python train.py --n_head=2 --norm_place="pre" --norm_eps=1e-05 --weight_decay=0.16 --warmup_steps=396
MLP neurons of a small language model. Each row is named by its layer, matrix (down: output weights) and neuron, and shows model dimensions 32-127. Each number is 50 + 15 x the weight over its row's rms, rounded and kept within 0 to 99. A neuron's up and down rows have the sign that makes its largest values positive.
After each neuron's rows, "fires before" lists the tokens most often just after its 100 highest values on Wikipedia text that the model never trained on.

L5.down279:57 34 33 30 30 63 67 38 54 56 46 63 24 51 27 36 60 57 42 56 55 28 90 58 65 52 30 67 30 58 31 48 12 48 33 15 16 45 52 67 61 56 26 54 32 56 66 71 36 55 62 46 61 61 37 43 33 20 71 57 60 43 39 54 58 51 56 41 36 55 84 60 21 37 43 47 44 45 52 45 36 70 40 49 39 50 62 61 63 38 58 54 48 46 40 48
fires before: ":", ",", "–", " –", " |"

L5.down335:45 47 56 71 54 60 33 45 57 58 54 57 20 47 56 59 46 60 59 50 48 42 15 42 48 55 49 65 48 55 43 43 53 34 51 52 62 39 47 31 41 45 62 36 35 69 34 39 52 25 39 48 44 68 24 70 49 36 33 45 33 22 47 27 51 52 87 36 30 47 31 37 56 32 19 57 59 33 69 64 20 00 60 38 65 27 28 59 64 57 47 71 41 68 53 33
fires before: "ain", "ack", "ad", "urn", "av"

L7.down96:42 49 72 39 65 58 51 56 51 63 54 54 48 42 46 62 51 31 39 35 60 66 35 42 42 48 36 42 38 57 42 69 32 49 49 37 45 60 42 40 47 67 78 36 38 47 48 51 66 52 51 68 64 57 66 23 47 49 43 30 42 85 36 60 54 59 69 56 43 65 72 45 28 71 54 77 84 54 60 57 49 48 62 41 58 53 35 43 67 52 27 59 40 51 15 69
fires before: "9", "st", "tern", "ter", "t", "8"

L5.down525:58 34 40 45 45 66 53 38 45 34 59 66 37 52 47 55 39 86 70 44 60 30 67 46 69 67 33 72 44 53 42 41 39 33 36 54 26 58 14 30 43 53 40 32 51 62 32 72 45 70 51 71 51 46 37 21 45 36 45 39 61 40 28 45 76 64 54 34 34 29 60 53 19 16 24 34 20 53 40 35 57 73 59 67 40 58 61 56 68 54 55 68 48 68 52 24
fires before: " |", ",", "–", ":", ".", ".\n\n"

L7.down309:63 36 74 51 68 78 20 58 17 52 58 43 42 45 58 25 32 60 52 43 68 60 55 76 45 58 54 45 23 59 28 48 82 30 49 40 52 61 38 35 60 75 53 52 61 52 36 25 28 61 33 62 36 23 49 52 41 53 63 56 62 63 48 57 40 48 64 55 54 55 28 49 53 51 31 72 61 44 43 58 65 00 72 45 35 54 52 74 54 51 52 82 20 43 55 62
fires before: "out", "ov", "ain", "il", "ot", "s"

L5.down187:66 62 13 52 12 63 63 58 49 68 65 51 47 57 60 72 46 42 56 40 58 34 30 61 37 67 44 53 54 60 25 60 32 39 55 34 58 65 73 45 45 39 32 53 25 50 48 52 40 59 58 35 47 47 44 68 68 33 62 51 49 50 29 25 48 53 38 58 39 45 60 72 65 41 41 41 82 53 61 48 37 91 58 58 57 53 63 42 88 52 36 31 40 80 59 64
fires before: " |", ":", "–", "-", "\n"

L5.down439:68 32 59 70 32 78 59 55 45 62 41 47 48 48 63 68 21 55 42 38 58 44 42 47 37 70 72 78 54 55 57 42 85 50 64 46 56 68 38 31 52 67 45 48 53 68 46 48 61 53 69 64 47 52 24 52 64 50 41 32 37 57 63 50 52 42 55 52 39 45 81 43 63 44 26 71 79 45 42 58 27 00 67 30 62 52 46 57 46 81 29 57 35 64 68 59
fires before: "y", "ical", "rap", "ies", "s", "en"

L8.down397:50 25 65 51 38 53 26 58 63 60 43 49 50 58 90 62 78 48 57 35 61 70 13 51 45 54 56 50 32 56 55 69 42 57 64 59 58 48 67 40 21 44 32 27 32 66 54 51 35 58 43 34 39 44 67 20 89 67 60 56 43 45 55 70 54 47 82 60 52 45 52 26 26 43 45 62 59 57 75 43 34 60 42 54 58 41 55 70 39 60 34 60 66 54 47 36
fires before: " |", ",", "–", ":"

L3.down261:40 24 34 71 68 89 54 58 23 57 35 38 62 60 21 54 48 51 36 46 69 59 35 53 31 62 61 61 68 55 67 35 74 65 46 58 39 50 39 79 74 60 36 44 47 78 42 58 39 48 50 46 60 38 35 57 59 57 89 45 45 46 36 79 45 53 43 51 67 66 36 33 53 28 45 80 52 56 88 67 57 00 57 49 46 42 44 44 56 59 47 58 38 39 39 47
fires before: "ing", "ed", "v", "ess", "in", "hip"

L3.down281:33 50 60 45 49 48 59 56 66 53 36 43 54 47 45 52 01 46 52 14 56 53 44 51 27 44 39 46 42 63 29 47 99 27 59 42 52 45 46 45 56 54 91 54 49 65 55 55 59 64 50 50 68 49 41 58 85 65 75 61 37 32 44 54 39 42 41 56 42 59 68 45 51 51 96 44 57 51 71 42 59 04 63 38 38 27 36 54 59 51 46 22 45 40 37 60
fires before: "==", "===", "|", "S"

L2.down102:43 64 49 88 59 44 74 56 31 57 47 55 90 43 76 55 20 39 43 30 99 39 58 40 49 59 54 61 46 63 50 78 95 58 38 46 85 50 43 57 46 55 73 48 59 60 44 59 63 48 39 73 38 48 55 52 49 66 64 53 40 49 50 28 65 44 39 41 56 43 58 49 37 41 83 38 62 42 55 55 62 53 45 49 25 55 39 47 33 65 40 41 61 38 64 49
fires before: "|", "|---|---", "|\n", "|---", "|---|---|---|---"

L10.down144:40 49 46 76 48 45 50 48 49 49 60 71 61 63 41 44 31 48 49 50 64 52 49 17 27 35 49 50 73 82 60 64 49 36 50 52 54 37 36 59 49 41 69 53 52 56 66 57 47 52 44 29 27 37 66 62 37 70 65 74 38 43 48 33 38 21 57 65 50 49 32 77 42 57 71 61 86 35 19 61 50 87 44 43 31 55 38 41 73 44 41 17 81 51 57 65
fires before: "|"

L3.down83:28 23 41 44 74 84 68 40 33 43 25 61 59 43 53 34 48 71 60 44 83 60 60 20 31 37 47 63 56 74 32 45 99 59 68 27 55 55 51 68 42 66 51 50 39 59 52 45 53 30 75 66 52 53 45 52 46 18 56 51 62 44 32 62 31 46 38 39 38 42 57 50 67 37 40 45 50 43 55 66 42 27 72 60 28 37 56 37 47 50 49 50 43 40 43 43
fires before: "ing", "ed", "e", "ative", "es"

L7.down464:53 34 58 77 53 38 73 40 71 40 47 77 28 55 56 80 42 70 64 40 53 63 34 50 57 48 33 65 68 44 49 61 43 40 50 42 76 45 63 12 41 35 58 35 32 70 20 50 50 35 43 41 43 67 40 61 44 47 23 28 46 54 50 32 53 48 73 58 41 53 23 50 46 48 56 47 57 40 48 43 35 00 56 38 48 42 32 46 53 69 69 76 74 61 59 43
fires before: "ain", "ack", "ad", "urn", "av", "um"

L5.down177:23 67 65 73 47 62 58 38 33 43 32 51 25 64 45 61 60 46 77 57 62 40 35 48 26 51 74 77 64 56 33 36 92 56 57 53 63 58 46 17 46 64 62 43 60 79 32 52 52 60 39 31 64 45 44 67 57 48 32 65 22 35 50 64 25 62 72 57 35 55 64 45 44 59 29 70 54 22 62 49 39 04 60 46 43 57 56 69 38 76 55 64 46 62 71 62
fires before: "y", "ical", "ies", "hy", "s"

L8.down105:47 50 59 71 55 28 34 22 52 36 54 73 14 61 62 75 40 55 76 41 47 45 57 31 40 35 58 40 61 53 44 57 52 49 41 60 37 62 62 35 26 39 38 59 41 50 48 28 58 47 61 79 64 49 37 53 51 51 17 37 39 66 53 27 62 34 64 44 37 56 36 47 61 59 37 45 54 44 41 44 62 00 66 50 74 43 18 36 51 47 56 75 58 58 50 45
fires before: "ack", "ain", "ad", "o", "av", "ash"

L5.down540:77 54 23 43 55 25 46 71 62 65 41 48 28 81 62 56 47 59 55 45 52 39 27 50 37 45 54 62 55 32 34 57 38 43 62 27 62 49 51 41 51 44 31 57 49 20 43 45 41 45 56 40 52 42 38 51 93 67 75 49 47 48 50 48 60 67 59 39 58 16 59 41 45 39 55 45 63 39 64 40 51 91 56 41 71 73 45 44 45 61 37 36 52 59 50 37
fires before: " |", "–", ":", "-"

L5.down522:67 50 26 52 41 72 58 62 53 51 44 61 74 44 47 64 43 41 39 42 56 40 62 42 41 49 73 74 61 34 39 60 76 30 56 65 41 49 41 40 60 65 59 51 57 58 17 65 64 63 50 59 31 50 46 60 53 41 52 55 70 20 28 35 25 49 28 52 43 30 31 38 38 49 38 09 46 55 42 64 46 28 54 68 35 53 56 40 46 33 65 46 44 48 48 38
fires before: " |", "–", ")", ":", ")\n"

L3.down379:57 47 45 29 64 79 45 68 27 48 69 32 45 20 47 27 57 54 79 38 50 83 62 49 60 62 46 73 30 37 25 47 70 33 50 48 31 51 43 43 52 58 48 59 62 72 39 34 39 41 43 74 21 60 57 36 61 39 76 55 50 59 52 57 49 49 70 51 35 72 27 41 58 35 53 64 63 54 43 66 53 01 46 51 27 56 56 56 32 53 58 44 30 36 56 73
fires before: "out", "ers", "ov", "ly", "il"

L5.down574:45 68 49 64 53 55 57 37 44 71 64 30 62 56 74 64 40 51 61 38 63 47 40 40 41 69 49 77 43 46 58 33 89 54 61 40 55 48 56 44 46 66 63 42 46 96 47 62 53 54 29 37 65 35 47 36 50 63 35 41 67 46 47 69 47 68 73 63 42 53 64 37 39 63 45 72 51 26 37 42 55 35 82 30 34 45 35 36 26 83 31 21 31 58 62 45
fires before: "y", "ical", "t", "ies", " of"

L7.down425:50 28 66 38 78 45 70 33 47 35 34 65 38 54 40 60 17 74 28 66 56 40 43 29 66 58 35 30 65 55 70 29 41 20 68 24 42 47 23 44 46 38 38 47 65 59 25 44 55 33 53 41 38 45 46 41 24 53 31 62 61 35 39 40 33 51 40 21 20 28 60 51 58 60 42 21 52 38 50 69 94 40 66 66 41 59 57 16 55 68 66 44 36 66 52 78
fires before: " |", ";", "–", ":", ".", " |\n"

L5.down370:69 36 49 54 62 65 32 61 29 38 61 69 29 52 31 36 36 53 53 71 56 69 56 69 52 58 57 58 38 50 23 64 81 59 77 39 40 46 37 53 66 78 62 40 60 38 30 40 48 36 55 81 61 44 56 52 49 49 42 46 47 65 32 60 25 59 59 55 63 61 32 45 64 49 31 78 49 48 55 57 51 04 64 60 46 66 70 65 55 53 42 67 15 46 44 54
fires before: "out", "fer", "c", "ov", "d"

L3.down377:38 72 52 41 49 73 35 16 26 57 71 40 55 55 44 51 55 39 57 32 51 46 62 78 55 65 27 51 47 41 36 54 83 31 66 69 32 50 39 55 73 32 65 52 54 20 44 52 51 44 47 65 42 32 40 63 55 25 49 26 57 37 37 56 50 57 70 52 56 37 38 49 21 65 36 54 54 66 37 56 59 00 72 46 51 60 40 60 54 70 46 64 26 47 48 57
fires before: "out", "re", "ov", "il", "s"

L8.down390:50 31 53 55 57 58 69 51 56 46 46 55 70 57 54 48 00 60 40 29 51 59 53 80 25 57 32 40 48 49 50 39 99 28 62 45 55 41 56 46 48 65 68 45 50 62 67 65 68 56 39 56 49 57 42 46 67 52 62 72 63 45 44 49 49 39 47 43 40 71 76 45 47 59 88 25 45 53 66 46 77 14 56 50 33 52 55 51 53 44 39 44 54 35 44 45
fires before: "==", "===", "=", "|", "W", "S"

L3.down383:62 57 57 66 64 33 53 57 58 49 32 50 51 45 68 76 56 29 64 48 42 40 22 49 19 44 56 50 63 57 28 35 25 58 78 42 46 44 44 42 49 49 59 37 50 99 28 52 70 68 33 51 34 46 61 74 42 40 68 59 33 29 40 52 40 62 75 72 45 65 45 49 83 66 11 52 65 76 53 25 44 00 65 46 58 30 38 48 43 67 52 48 41 41 43 48
fires before: "ack", "ain", "ad", "ach", "um", "av"

L2.down465:42 46 50 69 57 63 44 60 20 29 53 66 58 45 58 52 79 55 58 34 38 50 62 41 57 44 65 59 66 67 44 64 99 64 57 42 46 27 54 71 32 85 37 61 42 80 52 46 47 58 39 70 57 39 61 56 47 55 57 44 47 74 34 21 44 66 72 66 47 61 46 27 53 14 27 48 53 47 61 56 57 00 46 64 61 28 36 66 70 53 52 61 59 33 39 54
fires before: "ed", "ing", "s", "ice", "ic", "ter"

L11.down490:61 38 54 60 72 70 73 81 49 75 52 56 65 64 58 56 58 17 57 57 54 38 28 35 52 62 62 79 64 03 51 66 51 76 54 26 77 28 61 64 47 62 52 68 41 64 62 33 57 49 40 46 76 66 57 17 33 52 42 35 40 68 41 39 52 52 25 44 56 53 64 52 32 42 50 46 49 57 59 40 28 72 45 55 57 93 53 41 43 46 35 73 31 27 44 31
fires before: "ers", "er", "-", "ly", "ran"

L2.down351:37 48 57 73 53 81 64 70 12 42 61 58 59 55 53 48 34 21 35 38 59 69 59 33 41 46 77 86 38 55 45 71 88 69 83 40 57 57 42 40 64 77 41 48 81 80 40 59 69 55 60 58 52 39 46 65 62 18 73 20 32 40 39 43 52 60 46 50 38 71 55 24 42 55 23 41 70 34 53 63 46 00 57 24 40 45 43 40 51 55 41 56 36 60 64 71
fires before: "ed", "er", "e", "ative", "ation", "ic"